config = dict(
    num_hidden_layers=13,
    hidden_size=256,
    num_attention_heads=2,
    num_key_value_heads=2,
    head_dim=128,
    intermediate_size=640,
    vocab_size=512,
    hidden_act='geglu',
    norm='layernorm',
    norm_place='peri',
    norm_eps=1e-06,
    positions='rope',
    rope_theta=10000.0,
    rope_fraction=1.0,
    qk_norm=False,
    attn_scale=0.0884,
    bias='none',
    tie_word_embeddings=True,
    parallel_block=False,
    extras=['capped logits'],
    init='normal',
    init_std_qkv=0.0358,
    init_std_o=0.00702,
    init_std_up=0.0358,
    init_std_down=0.00702,
    optimizer='muon_variant',
    learning_rate=0.0057,
    lr_mult_o=2.0,
    beta1=0.93,
    lr_head=0.0181,
    max_grad_norm=1.0,
    warmup_steps=200,
    schedule='wsd',
    decay_fraction=0.884,
    decay_shape='linear',
    final_lr_fraction=0.05,
    batch_tokens=[65536, 131072, 262144],
    max_seq_len=1024,
    doc_mask=False,
    train_tokens=675200000,
    max_steps=4493,
    dataset='wikipedia_en',
)
MLP neurons of a small language model. Each row is named by its layer, matrix (gate and up: input weights) and neuron, and shows model dimensions 96-191. Each number is 50 + 12 x the weight over its row's rms, rounded and kept within 0 to 99. A neuron's up and down rows have the sign that makes its largest values positive.
After each neuron's rows, "fires in" lists the words (lower case) most often at its 100 highest values on Wikipedia text that the model never trained on. A number after a token or word is its count.

L4.gate381:58 69 57 46 43 48 55 43 54 64 79 58 62 36 69 45 56 66 36 57 47 63 53 75 28 46 51 62 54 50 43 50 52 54 53 44 58 48 42 39 39 39 47 66 51 59 58 47 58 20 34 42 63 66 38 26 63 56 32 53 35 52 44 48 60 27 32 35 36 40 51 50 44 65 50 53 52 49 24 64 59 26 28 40 29 62 68 45 45 49 67 50 51 49 65 51
L4.up381:47 60 58 39 45 27 54 46 48 49 43 66 45 66 45 56 46 59 39 61 44 46 44 46 53 48 53 67 62 49 54 55 66 55 45 33 55 45 54 44 35 49 42 81 41 49 70 54 57 72 35 46 51 52 59 40 50 48 44 31 55 55 44 61 70 52 59 45 58 38 44 28 53 47 39 57 42 40 27 66 18 46 61 68 50 42 55 71 67 31 44 52 63 47 41 43
fires in: "york" 19, "township" 10, "town" 7, "published" 7, "teacher" 5, "public" 5

L3.gate200:42 75 49 51 53 45 38 56 26 42 35 47 28 23 35 35 55 35 51 48 41 59 55 49 75 39 62 57 43 46 74 25 47 32 50 41 30 51 42 54 54 35 63 50 86 56 47 24 44 69 40 43 37 30 53 56 39 59 53 36 76 73 37 35 52 45 62 58 58 51 35 54 50 39 70 64 42 51 28 51 65 50 33 35 58 47 74 33 34 41 47 77 49 65 60 54
L3.up200:52 38 45 44 68 51 37 36 58 68 60 52 52 38 55 43 33 75 53 74 49 60 50 41 43 56 41 28 52 50 43 47 70 50 33 68 53 50 64 45 36 47 67 28 72 34 43 62 56 49 53 43 48 55 47 51 43 47 49 63 55 57 40 30 52 49 72 43 24 62 60 52 39 57 33 60 40 54 30 35 41 64 55 30 54 42 40 49 38 37 52 21 67 32 65 54
fires in: "international" 25, "national" 24, "united" 16, "named" 6

L5.gate350:56 44 18 46 61 43 29 44 32 60 44 39 61 48 40 19 51 48 53 58 58 67 36 40 78 49 43 47 59 63 47 66 44 51 58 59 61 42 52 45 44 41 54 65 48 55 50 71 43 53 46 65 55 47 38 44 46 35 70 56 54 41 58 56 40 36 53 66 39 27 45 59 55 45 47 69 43 33 67 67 63 65 56 37 51 31 76 51 43 63 41 50 63 48 25 69
L5.up350:37 55 32 49 60 65 41 41 56 51 30 54 39 45 54 70 51 46 54 43 47 59 39 85 57 30 45 50 35 18 62 49 53 50 59 45 50 60 48 50 29 46 60 56 68 74 43 39 46 44 39 43 34 60 24 37 47 75 55 37 60 64 45 31 73 45 60 75 46 47 59 51 52 54 35 45 64 48 51 42 37 37 49 58 72 30 62 53 44 24 67 38 44 60 60 62
fires in: "southern" 19, "south" 15, "north" 10, "northwest" 5, "southeast" 5, "northern" 5

L9.gate460:48 27 47 38 75 45 56 42 64 40 53 51 24 52 55 47 35 62 46 39 40 43 37 50 26 27 53 53 52 37 48 32 40 50 57 55 59 55 66 48 53 50 25 36 68 47 31 41 58 56 58 60 62 55 38 47 44 33 42 10 59 53 43 52 60 52 48 45 54 68 60 48 57 32 22 58 52 50 32 53 47 49 51 51 63 38 49 43 35 22 50 46 52 46 41 59
L9.up460:59 71 62 54 43 52 33 41 40 61 42 59 53 51 26 43 40 36 57 61 45 77 62 32 44 30 53 51 43 59 49 46 61 36 45 43 51 50 69 63 52 41 50 54 49 70 65 49 45 44 50 46 62 43 28 40 40 35 42 51 60 47 37 30 64 74 55 62 72 47 52 27 51 31 56 33 69 35 53 35 85 50 59 41 55 46 27 50 62 20 47 40 45 36 60 47
fires in: "career" 18, "team" 17, "service" 9, "various" 6

L4.gate168:53 76 55 36 37 38 67 41 38 42 37 57 35 52 64 40 46 55 46 59 55 44 40 65 76 50 62 60 63 41 53 50 38 63 49 50 59 72 42 50 62 53 56 43 31 27 52 35 63 43 61 50 64 65 53 58 46 19 36 49 37 46 60 58 51 36 59 50 55 46 53 53 42 59 70 46 41 46 26 49 50 46 26 58 63 49 61 46 67 48 58 32 59 54 44 40
L4.up168:43 56 62 69 57 44 44 58 34 40 54 42 37 53 36 54 58 42 56 28 46 37 52 43 49 28 47 44 37 59 60 57 52 48 55 57 54 74 56 27 61 65 43 55 37 53 62 38 32 53 59 81 54 60 80 42 64 44 34 59 47 57 40 52 51 55 66 55 36 52 76 47 65 75 37 65 39 37 48 50 65 41 50 35 52 53 70 42 50 57 40 41 62 37 49 40
fires in: "s" 30, "was" 21, "and" 20, "is" 10

L2.gate270:55 40 35 40 57 78 55 43 66 42 37 45 65 24 41 43 38 65 25 47 58 46 27 71 47 53 54 62 74 49 47 35 25 42 53 65 34 43 55 28 42 36 63 66 57 68 58 62 54 39 58 68 60 56 54 45 50 60 64 54 30 47 48 42 73 52 53 40 45 56 31 31 74 37 51 40 55 61 51 47 33 40 46 53 44 61 37 49 56 72 61 44 55 56 82 44
L2.up270:52 59 27 39 35 55 25 58 41 32 63 56 46 53 50 52 49 55 30 55 53 60 41 58 37 43 85 70 61 50 50 52 45 64 62 49 42 63 64 47 73 52 49 46 40 47 54 53 45 58 35 53 44 37 37 52 54 46 37 62 44 47 47 54 46 48 39 42 52 25 65 50 54 47 63 81 69 42 35 74 36 77 27 60 45 57 35 40 45 46 68 34 45 58 41 47
fires in: "born" 19, "died" 14, "producer" 11, "between" 7, "prize" 6

L5.gate486:44 59 28 63 58 47 38 44 38 52 49 72 38 69 55 50 52 23 44 50 42 53 26 70 61 60 68 58 67 36 36 46 40 41 51 45 76 70 55 63 73 59 70 40 47 35 32 24 47 48 55 52 54 59 63 59 47 42 67 53 55 61 67 48 50 52 27 70 62 51 47 57 54 42 88 46 54 47 59 35 46 34 44 54 70 61 51 41 52 59 47 53 50 25 28 70
L5.up486:57 41 36 53 59 53 61 42 34 54 50 50 61 52 62 48 34 57 63 28 47 48 41 57 57 45 54 54 48 63 68 60 30 42 43 48 45 72 72 45 38 73 41 49 42 39 57 43 44 57 42 50 52 73 59 66 46 39 61 65 59 54 39 65 50 37 60 62 53 41 57 75 52 42 42 41 50 36 50 46 55 45 28 42 51 59 37 43 26 43 45 45 60 48 39 51
fires in: "was" 56, "is" 5, "had" 4, "of" 4

L2.gate176:62 38 34 48 50 32 27 30 29 56 66 40 65 42 46 35 29 40 47 44 34 60 48 44 57 47 50 81 49 72 24 55 51 14 44 61 60 54 63 57 50 49 60 44 42 47 38 57 57 71 33 70 47 49 46 44 67 58 38 46 52 61 41 48 65 51 55 68 61 42 64 54 28 29 56 29 37 66 59 53 33 27 53 46 54 51 55 43 42 47 65 40 37 30 48 47
L2.up176:68 38 41 31 42 43 38 36 40 52 59 56 57 38 53 55 33 56 55 41 54 28 38 57 57 36 36 38 29 49 49 73 37 54 45 45 52 44 54 46 62 40 56 61 45 40 27 64 57 57 40 54 30 30 55 53 61 67 35 42 54 59 56 43 38 35 67 68 62 49 50 66 43 46 35 55 47 54 67 60 66 63 72 55 55 44 26 48 57 28 44 19 41 50 59 51
fires in: "northern" 14, "southern" 9, "scottish" 8, "western" 7, "australian" 7, "english" 7

L4.gate577:44 49 77 36 24 41 59 58 55 67 52 63 54 51 57 40 44 39 56 30 59 71 53 45 43 45 52 44 64 40 65 59 47 20 41 35 45 48 40 59 58 43 49 59 48 51 46 40 41 63 52 66 54 60 57 40 41 64 53 41 68 38 48 48 78 53 49 36 53 49 71 46 41 49 58 48 57 72 55 44 56 51 61 20 56 23 33 31 44 35 37 62 60 48 46 46
L4.up577:63 68 50 52 42 72 49 57 63 57 51 54 53 64 69 26 56 29 33 59 40 48 33 65 47 63 69 61 70 39 44 45 32 40 52 45 43 40 48 57 43 42 62 42 41 62 53 44 59 64 71 60 53 43 45 55 40 61 42 40 40 22 65 57 43 47 49 33 70 56 62 65 30 39 49 50 35 65 66 52 54 61 43 58 56 51 35 65 48 46 42 83 45 38 60 42
fires in: "1989" 15, "2009" 12, "1999" 9, "1998" 8, "1988" 6, "1987" 6

L2.gate276:71 42 57 51 56 54 46 81 37 47 60 33 39 72 37 37 61 48 62 39 68 44 60 53 48 63 31 74 49 40 66 74 70 52 38 52 30 54 46 27 61 41 57 62 57 70 38 64 20 55 65 60 32 49 41 57 54 61 59 47 37 34 49 57 46 69 43 49 51 55 28 46 54 67 64 53 50 49 48 45 52 50 61 53 55 46 65 57 35 37 52 69 30 45 61 44
L2.up276:36 49 74 49 68 44 61 47 50 46 59 46 52 52 49 33 34 35 60 45 59 28 52 48 54 40 35 45 24 63 39 47 60 55 63 51 59 50 61 41 31 50 67 47 81 44 59 46 57 44 73 40 51 28 47 54 35 50 50 66 37 53 46 26 27 36 47 45 50 54 65 48 49 52 71 51 28 62 61 39 47 74 47 40 25 32 32 57 42 54 56 30 39 52 58 72
fires in: "united" 36, "university" 29, "union" 9, "unlimited" 5, "in" 4

L5.gate276:48 40 59 53 47 38 40 51 58 49 54 52 61 46 50 57 55 50 73 48 51 74 36 61 51 32 51 57 45 46 44 57 55 32 49 66 49 57 29 52 50 43 60 53 47 68 57 32 48 45 31 48 63 55 44 52 45 52 37 61 63 60 41 24 73 85 33 59 48 74 59 44 50 38 64 54 33 70 56 38 49 25 48 45 53 44 57 56 57 42 59 50 64 63 51 51
L5.up276:34 59 58 39 57 53 52 51 49 52 34 54 44 50 51 66 42 62 59 60 62 29 58 39 55 52 43 49 43 45 57 59 48 47 61 66 51 50 43 52 42 43 49 75 52 69 58 57 53 27 53 49 33 56 55 44 49 64 63 49 71 51 52 48 44 65 54 35 27 60 39 38 47 48 59 69 37 55 66 27 42 31 59 61 71 43 39 75 42 47 44 52 27 36 35 53
fires in: "has" 24, "have" 17, "can" 13, "may" 8, "serves" 7, "will" 7

L3.gate124:67 18 30 60 48 58 72 45 37 65 54 33 55 46 51 64 56 66 41 47 57 53 64 65 46 39 66 64 55 65 51 60 63 42 45 48 48 48 50 39 49 61 50 48 34 65 60 64 49 50 46 64 42 60 59 75 72 59 41 68 71 43 61 33 51 41 52 55 44 33 23 49 63 50 44 56 43 66 50 37 29 28 47 32 45 44 52 46 61 73 55 33 58 47 54 59
L3.up124:58 46 40 40 60 49 67 43 43 67 33 51 55 57 55 61 49 66 60 49 61 48 55 57 40 35 63 57 46 49 60 48 64 45 50 28 51 55 40 56 67 58 31 62 48 50 50 21 53 48 36 31 34 66 49 61 63 47 26 52 47 53 64 22 62 46 42 42 47 48 37 39 78 41 53 44 47 31 46 44 51 32 43 67 51 43 37 51 45 65 39 40 43 45 39 60
fires in: "has" 25, "had" 10, "have" 8, "having" 6, "h" 5, "history" 4

L5.gate516:33 54 48 60 32 82 42 32 27 90 41 49 66 47 47 54 59 46 38 55 56 31 43 51 55 35 36 64 55 55 50 22 53 67 31 42 55 46 66 44 42 68 89 53 44 57 51 45 30 54 76 44 33 55 72 45 30 38 56 57 53 45 43 73 51 53 50 41 42 59 68 47 49 48 65 57 53 60 36 52 44 53 52 47 38 49 67 44 63 64 58 42 49 45 50 39
L5.up516:58 38 44 56 62 35 36 38 44 36 32 65 61 43 59 59 58 52 51 53 46 23 35 41 49 66 49 72 53 46 79 50 44 39 30 41 22 41 53 30 50 61 53 50 54 59 49 54 39 53 50 56 59 45 58 74 44 24 59 69 38 53 61 43 47 84 41 61 26 48 53 24 68 34 38 62 42 63 62 65 56 45 55 39 39 51 56 67 43 39 48 57 33 69 72 47
fires in: "new" 61, "aircraft" 5, "news" 4

L3.gate580:68 40 35 40 57 45 54 31 54 46 55 29 46 33 42 69 46 62 61 58 51 41 63 44 88 47 53 56 77 31 36 53 65 53 53 70 65 35 56 61 51 61 51 50 70 57 60 74 33 48 39 69 58 46 44 27 49 57 34 36 33 49 68 61 47 68 69 59 62 48 45 23 69 40 27 51 35 52 33 54 49 43 37 51 43 64 62 51 56 31 31 39 54 61 52 51
L3.up580:63 48 49 52 49 54 47 33 46 59 66 58 42 36 29 50 34 34 35 70 53 46 44 30 49 36 64 82 46 41 57 59 45 57 52 47 69 48 48 68 59 55 58 49 37 55 49 48 39 73 67 42 48 80 19 30 40 69 54 56 48 62 47 60 61 56 42 53 56 38 57 54 46 38 38 58 31 53 79 33 25 61 58 63 48 50 52 57 34 35 48 70 52 17 40 66
fires in: "have" 41, "is" 11, "having" 8, "history" 6

L4.gate311:62 72 52 55 45 37 71 45 63 67 47 52 37 33 53 48 46 61 35 67 45 46 54 38 34 43 38 41 45 47 42 56 47 63 41 35 27 29 44 51 37 61 47 64 62 32 64 62 43 76 52 51 41 47 60 47 30 25 53 47 25 32 70 49 61 43 60 38 46 60 52 70 29 47 46 56 33 58 56 41 32 48 62 45 52 69 65 51 50 34 54 54 40 65 56 71
L4.up311:46 59 67 32 50 39 53 48 79 55 60 56 43 79 37 55 56 31 57 53 66 53 43 56 22 61 50 48 59 61 57 67 34 57 33 62 49 49 57 76 49 60 43 47 47 41 51 42 55 52 53 56 33 40 49 59 28 43 46 55 57 42 32 53 40 61 41 41 57 51 33 27 42 39 31 56 49 54 29 69 54 58 52 55 52 51 30 64 49 43 59 37 44 37 63 23
fires in: "public" 25, "footballer" 11, "club" 10, "town" 7, "football" 6, "school" 6

L3.gate248:50 47 57 21 42 53 69 42 36 30 61 57 61 64 56 45 47 51 46 67 63 70 46 48 53 54 48 43 88 49 41 50 50 52 49 38 34 57 66 55 53 15 40 50 51 47 50 40 53 57 49 47 43 34 61 51 66 37 68 62 62 56 40 48 74 51 48 26 47 50 46 59 63 46 44 19 65 49 49 69 46 59 58 48 42 48 53 54 32 75 57 49 47 38 32 50
L3.up248:54 53 45 43 43 69 57 50 35 45 35 43 51 47 52 28 59 51 60 41 52 64 58 44 28 57 47 50 48 39 62 50 56 57 49 58 42 54 56 42 70 51 44 43 53 36 60 60 61 37 45 32 57 55 45 47 38 58 46 54 55 66 52 52 55 81 54 62 62 54 36 46 37 62 66 30 44 31 58 51 19 48 78 64 55 48 62 40 56 33 56 55 56 65 31 44
fires in: "following" 21, "include" 13, "included" 8, "including" 8, "by" 7

L5.gate100:37 50 44 41 56 52 45 54 31 43 40 52 50 41 60 55 24 63 64 54 68 67 59 38 48 59 31 31 56 46 77 72 44 75 43 40 61 50 41 57 41 44 44 46 49 25 49 53 51 39 41 41 69 41 45 50 46 60 41 58 44 43 56 50 57 46 34 71 50 54 54 48 47 38 89 34 56 48 53 33 52 47 35 65 59 61 41 46 50 34 34 32 43 52 43 53
L5.up100:49 56 62 57 48 46 44 37 43 55 43 45 38 69 61 60 52 36 46 57 37 56 38 37 24 57 35 65 37 65 53 68 43 52 48 64 58 38 32 50 63 57 45 63 67 45 66 45 53 54 42 47 48 59 61 35 49 35 59 37 54 47 35 47 42 52 51 44 72 25 46 22 49 77 45 38 43 42 60 30 47 54 59 45 67 53 64 58 37 70 47 37 72 59 57 68
fires in: "two" 22, "returned" 10, "type" 9, "carolina" 5, "typst" 4

L9.gate194:31 52 44 71 62 37 70 48 68 33 71 58 46 37 34 50 53 57 54 50 55 42 35 51 54 49 42 55 43 49 42 48 37 50 13 66 54 41 46 53 60 40 59 51 62 37 43 73 41 57 57 41 53 64 57 43 29 71 70 46 52 52 47 48 67 42 43 25 42 55 49 59 66 36 62 56 33 68 50 45 46 44 64 51 54 43 47 46 54 63 47 55 41 53 57 37
L9.up194:70 30 57 40 59 36 63 36 49 42 56 56 51 47 51 43 79 48 45 48 42 53 54 41 57 66 50 70 55 57 37 77 61 53 72 44 51 49 47 67 60 60 48 66 35 66 83 41 58 39 52 60 75 50 33 39 19 58 42 51 59 28 43 46 58 62 73 53 39 43 47 61 49 65 39 54 56 50 43 67 85 55 42 53 44 72 58 63 61 36 57 62 64 39 58 51
fires in: "is" 55, "was" 33, "she" 4

L4.gate126:52 46 70 48 69 23 58 45 51 60 66 53 62 41 72 46 36 37 33 33 53 56 50 52 35 50 31 22 59 64 45 46 26 35 48 47 37 54 53 59 56 74 39 51 63 34 55 41 26 46 46 58 48 40 66 44 51 55 68 54 44 38 49 47 56 57 63 60 47 24 38 52 63 55 56 50 46 43 50 65 46 42 25 44 29 44 36 37 54 51 74 38 54 38 63 37
L4.up126:42 56 34 43 65 53 44 50 48 47 42 83 60 43 48 55 56 44 60 43 54 36 28 58 30 48 54 45 30 61 44 61 43 48 57 31 48 47 60 55 62 52 45 34 62 34 36 42 38 42 44 37 49 72 50 44 36 59 54 68 37 57 50 39 38 56 46 45 33 50 47 59 47 58 46 60 59 32 35 44 48 54 47 84 67 47 32 45 58 46 48 35 47 43 61 35
fires in: "served" 14, "including" 14, "include" 10, "included" 8, "serves" 6, "serving" 5

L6.gate610:53 61 45 67 52 44 38 58 78 43 57 44 56 55 49 72 56 42 55 50 74 51 58 81 76 47 35 49 68 40 68 56 52 72 42 58 45 61 46 52 40 50 64 60 50 47 43 69 51 53 64 52 31 68 50 56 43 39 72 40 59 54 47 56 38 32 51 37 45 66 41 61 42 51 59 52 53 55 68 57 47 33 53 47 40 52 60 28 62 49 45 37 62 59 51 32
L6.up610:38 53 18 43 42 48 48 55 62 80 45 55 19 41 35 32 53 42 54 33 40 54 40 49 42 27 38 51 47 39 58 53 63 42 53 78 50 66 56 46 57 47 46 47 75 51 37 56 58 59 55 55 45 70 42 50 22 46 52 51 43 57 49 25 50 53 42 44 39 20 46 54 43 56 46 49 45 40 54 69 68 45 33 55 45 35 56 53 48 42 49 43 64 55 73 54
fires in: "william" 12, "james" 9, "michael" 9, "henry" 8, "charles" 6, "john" 6

L3.gate581:51 34 61 56 37 52 54 81 60 62 56 49 72 58 23 57 35 63 53 62 67 43 33 45 58 54 65 38 61 44 33 42 47 67 23 52 54 46 32 53 47 32 71 53 53 38 55 54 38 48 44 35 56 48 67 27 70 43 52 65 60 41 68 54 48 51 60 53 46 44 36 37 68 56 38 56 55 44 74 26 48 51 50 45 65 52 48 46 36 46 63 39 38 38 56 62
L3.up581:53 52 52 55 69 60 77 43 44 54 46 45 49 23 27 19 41 55 44 41 42 58 46 34 53 43 58 52 73 59 57 43 62 41 51 72 36 59 55 60 62 53 40 39 48 56 62 62 34 50 56 61 31 55 38 44 46 61 41 42 40 56 41 39 71 55 48 59 47 51 62 53 56 75 60 51 45 60 52 46 47 67 70 60 73 54 43 45 50 78 53 57 49 51 43 36
fires in: "including" 16, "include" 14, "included" 12, "audience" 4, "buddhist" 4, "students" 4

L2.gate558:43 52 47 53 52 41 45 26 56 52 74 43 35 40 64 53 57 52 48 75 46 54 50 48 64 25 52 68 43 51 57 52 69 42 48 42 59 33 45 35 47 59 43 27 56 63 25 45 51 51 56 36 52 49 51 44 47 67 46 67 47 50 33 62 46 53 30 30 52 25 49 59 42 34 31 58 41 41 70 56 39 71 58 77 50 59 65 48 52 53 44 43 22 39 49 55
L2.up558:50 65 46 40 40 52 54 33 35 61 46 47 55 62 57 65 40 56 44 41 49 64 42 67 57 51 42 35 33 32 72 44 68 55 33 57 42 35 60 39 44 49 59 48 56 61 55 42 59 58 56 44 50 32 68 29 52 73 28 66 67 50 23 63 56 41 50 39 60 47 31 61 52 43 37 50 52 54 69 60 60 75 50 67 74 47 51 51 40 44 54 35 36 46 49 65
fires in: "all" 34, "allowed" 5, "alliance" 5, "following" 5, "illustrated" 4

L5.gate177:57 53 58 48 35 44 29 40 43 63 72 28 44 52 53 65 44 24 40 59 56 59 55 55 38 48 38 61 54 36 72 56 74 44 36 45 73 57 58 51 54 46 50 52 28 65 48 35 64 60 48 49 49 61 48 51 49 53 33 61 54 41 32 59 56 39 46 59 51 54 63 35 42 32 55 55 49 53 40 43 36 50 51 53 63 44 11 37 29 62 51 52 38 57 43 61
L5.up177:30 44 35 50 49 60 45 44 48 62 52 48 45 29 43 58 51 34 74 82 85 44 34 57 37 44 49 42 38 51 51 49 48 45 58 39 37 59 32 57 50 49 40 55 53 63 44 50 46 47 75 57 61 46 45 51 43 55 69 62 51 73 56 47 44 32 53 62 64 30 44 45 58 48 72 56 39 31 62 54 44 47 53 49 51 49 63 66 54 60 55 60 45 63 36 71
fires in: "a" 51, "one" 14, "three" 8, "two" 6

L2.gate92:46 65 49 46 50 55 54 70 59 50 58 35 64 45 49 37 34 53 61 59 58 63 49 55 39 50 42 33 71 43 59 58 57 61 54 50 56 33 32 65 51 60 58 29 53 47 43 49 53 55 69 66 57 30 67 41 23 65 51 57 55 63 49 58 68 41 39 81 61 62 51 41 60 54 45 79 62 61 53 39 59 43 62 71 35 33 56 45 52 37 32 55 63 51 38 59
L2.up92:42 56 40 49 54 50 55 38 57 69 32 46 57 47 55 56 31 53 43 54 51 45 55 69 50 48 51 55 51 23 49 42 38 42 61 40 46 68 50 42 51 43 49 41 36 35 54 50 26 58 48 58 58 36 67 38 38 56 38 54 44 36 43 45 55 51 51 55 50 58 79 29 44 47 65 38 65 72 44 58 50 53 44 46 38 25 48 51 53 38 43 53 67 56 30 28
fires in: "of" 72, "chief" 10

L2.gate266:62 54 63 45 46 63 53 61 34 47 52 60 53 52 66 56 53 39 59 61 60 45 49 38 34 38 42 81 52 52 58 39 66 41 44 36 51 29 34 64 34 54 47 59 69 41 44 45 77 68 56 64 48 56 47 39 59 61 50 46 31 61 70 44 54 43 41 51 41 63 55 84 53 35 50 38 67 35 51 55 65 50 49 34 32 57 42 51 66 54 61 51 36 17 60 56
L2.up266:60 54 54 50 54 83 36 47 54 50 31 55 44 31 61 76 56 65 46 59 53 47 40 51 70 58 40 64 73 36 44 37 46 46 49 48 36 47 65 59 47 46 49 37 52 49 26 61 52 55 48 61 41 35 53 37 55 50 74 59 48 62 54 55 59 64 55 49 71 40 49 62 41 46 51 47 67 30 42 43 71 53 57 40 56 30 52 60 46 36 63 66 54 40 56 52
fires in: "also" 28, "all" 19, "0" 9, "album" 9, "al" 6

L4.gate352:26 42 57 58 64 65 57 49 63 38 47 69 45 40 46 64 64 56 54 52 45 54 37 48 40 66 31 55 32 63 59 47 49 36 34 49 35 45 45 54 23 30 44 54 53 54 41 45 45 34 40 55 47 58 36 55 19 60 56 68 56 46 38 58 35 48 44 52 54 38 32 43 29 43 34 24 43 55 45 62 56 65 47 39 60 52 50 53 70 39 64 41 49 58 59 53
L4.up352:43 58 30 61 24 58 36 64 62 41 33 50 42 29 44 53 44 48 35 50 58 48 38 62 52 65 37 52 47 61 46 45 45 37 45 50 40 56 50 83 63 33 58 52 51 46 55 49 43 57 48 47 59 47 28 60 26 48 50 73 57 55 47 63 45 53 55 42 59 50 57 34 51 52 62 33 44 67 39 46 41 26 55 47 36 38 65 38 69 66 54 38 60 43 42 43
fires in: "states" 54, "in" 5, "on" 4, "season" 4

L4.gate243:59 53 40 50 51 34 46 55 38 53 71 48 58 31 35 44 54 56 68 48 60 71 30 58 41 39 60 40 30 51 39 60 57 53 62 56 60 54 69 63 60 63 49 45 38 35 34 48 42 54 47 57 42 54 51 66 56 66 56 43 49 65 50 42 38 42 64 51 77 50 40 62 59 51 48 40 48 52 30 37 36 54 39 33 48 35 65 50 51 61 57 77 31 68 51 40
L4.up243:38 21 52 57 75 52 48 39 56 47 49 45 49 46 49 32 68 45 57 38 67 42 64 58 31 34 51 57 40 52 52 67 58 24 50 41 74 43 65 67 37 40 89 54 49 51 37 36 67 57 55 69 48 42 49 62 46 55 64 59 59 56 49 58 61 39 68 55 47 45 52 37 40 59 57 50 34 54 68 50 51 79 49 37 66 62 59 54 40 45 22 49 57 50 55 51
fires in: "national" 23, "international" 11, "primary" 6, "unlimited" 5, "s" 5

L3.gate96:55 41 32 46 50 36 50 40 62 51 49 46 41 55 69 40 54 52 35 35 52 40 74 52 50 20 59 50 52 52 56 60 46 49 49 58 58 54 44 62 75 49 44 65 53 40 46 53 50 45 55 55 27 45 46 65 26 43 49 43 55 51 46 69 58 36 50 27 36 49 59 65 33 34 68 65 64 56 43 57 66 50 28 66 51 34 45 37 48 68 58 37 37 58 41 52
L3.up96:44 47 47 23 37 31 37 38 53 53 42 44 61 47 47 39 53 31 54 44 60 56 49 50 42 36 48 44 59 50 47 27 56 57 43 61 52 58 69 78 62 24 57 75 41 49 54 59 12 45 43 69 50 49 51 57 43 35 66 60 34 39 52 47 55 52 68 58 20 26 47 27 47 49 54 44 45 58 65 52 54 49 33 48 51 58 62 56 75 46 41 60 56 45 34 57
fires in: "john" 30, "michael" 11, "william" 9, "joseph" 5, "johnston" 4, "daniel" 4

L5.gate206:68 48 56 14 54 38 47 51 57 56 55 62 28 56 49 57 49 37 72 54 35 57 52 59 47 60 48 44 46 29 61 51 58 31 43 39 35 50 44 57 62 37 38 64 47 52 59 54 56 71 51 69 36 64 54 50 47 59 43 35 43 57 46 38 13 45 71 55 52 75 45 46 50 46 45 53 39 48 47 21 51 31 46 67 41 50 40 31 61 45 29 39 65 56 43 50
L5.up206:30 59 39 36 49 58 55 66 22 50 67 53 40 43 71 43 30 45 53 48 33 64 60 66 66 45 42 36 67 28 55 57 83 49 17 60 47 65 55 51 75 45 61 66 48 56 54 52 36 61 42 55 49 65 45 56 50 81 61 32 62 55 35 61 40 57 42 40 59 64 38 47 48 34 40 49 29 49 60 45 65 60 69 65 72 37 46 34 50 47 44 70 45 62 46 43
fires in: "a" 22, "this" 12, "three" 11, "an" 5

L2.gate293:40 49 39 48 34 54 58 42 51 46 30 46 30 45 54 19 55 39 81 39 47 61 39 55 62 52 54 53 48 36 30 53 57 41 50 65 33 74 65 68 63 43 75 47 38 60 64 49 62 77 73 64 52 56 48 31 39 69 66 70 37 54 52 49 56 55 56 49 57 56 53 66 63 41 70 61 44 40 41 52 55 77 35 40 57 40 78 46 35 49 31 48 54 51 54 56
L2.up293:61 67 53 49 52 33 61 35 45 57 63 63 58 41 57 50 60 55 32 57 56 69 51 50 51 38 44 40 38 42 45 41 51 51 59 60 45 76 68 55 45 55 43 70 49 54 53 53 76 63 39 59 41 45 37 44 42 51 48 58 57 27 46 42 32 44 78 46 47 66 53 44 46 48 66 32 70 55 41 49 65 50 58 52 51 48 48 41 30 41 36 76 47 48 35 59
fires in: "was" 77, "is" 22

L9.gate384:48 32 39 26 49 40 48 40 46 44 64 47 41 70 39 67 49 53 62 60 44 38 50 58 58 45 32 45 49 53 45 71 56 54 45 42 29 47 26 38 50 59 43 38 65 48 55 53 56 54 36 59 40 62 50 54 55 59 67 37 42 62 76 45 52 76 25 61 65 43 37 54 45 54 51 75 66 52 47 38 59 53 41 37 45 56 63 83 43 46 50 40 59 62 39 55
L9.up384:61 25 31 63 55 67 43 36 40 40 46 58 49 30 38 24 62 29 61 71 44 60 55 40 66 61 50 65 55 45 33 51 60 44 55 65 46 42 64 40 47 64 45 37 41 41 43 09 53 53 61 61 15 73 28 58 53 53 50 44 45 50 72 58 49 33 51 36 67 36 28 50 34 49 35 57 47 52 67 55 39 79 41 44 59 29 40 29 77 49 42 48 61 42 44 50
fires in: "or" 37, "than" 16, "original" 5

L3.gate308:33 57 60 57 40 58 52 65 49 66 42 59 49 43 50 30 34 58 49 69 43 43 40 72 30 39 66 82 46 49 49 49 67 57 42 44 43 50 48 38 47 43 76 52 63 75 58 50 56 65 50 53 43 44 36 64 56 38 79 49 57 58 36 56 56 38 39 43 65 50 68 38 49 55 53 76 42 41 63 49 44 48 52 50 76 48 38 43 49 62 48 60 56 62 76 58
L3.up308:47 31 50 50 53 65 58 57 61 66 66 63 56 35 60 36 42 34 50 52 57 33 65 52 48 57 36 53 61 42 60 44 54 49 72 60 31 39 50 74 52 52 53 71 75 42 51 45 38 56 70 53 32 39 25 61 45 63 54 31 49 33 41 55 50 67 43 40 38 63 54 49 56 47 47 62 53 63 64 25 30 54 38 46 36 51 40 54 41 38 41 57 40 50 61 51
fires in: "1987" 18, "1989" 12, "1983" 8, "1984" 8, "1988" 7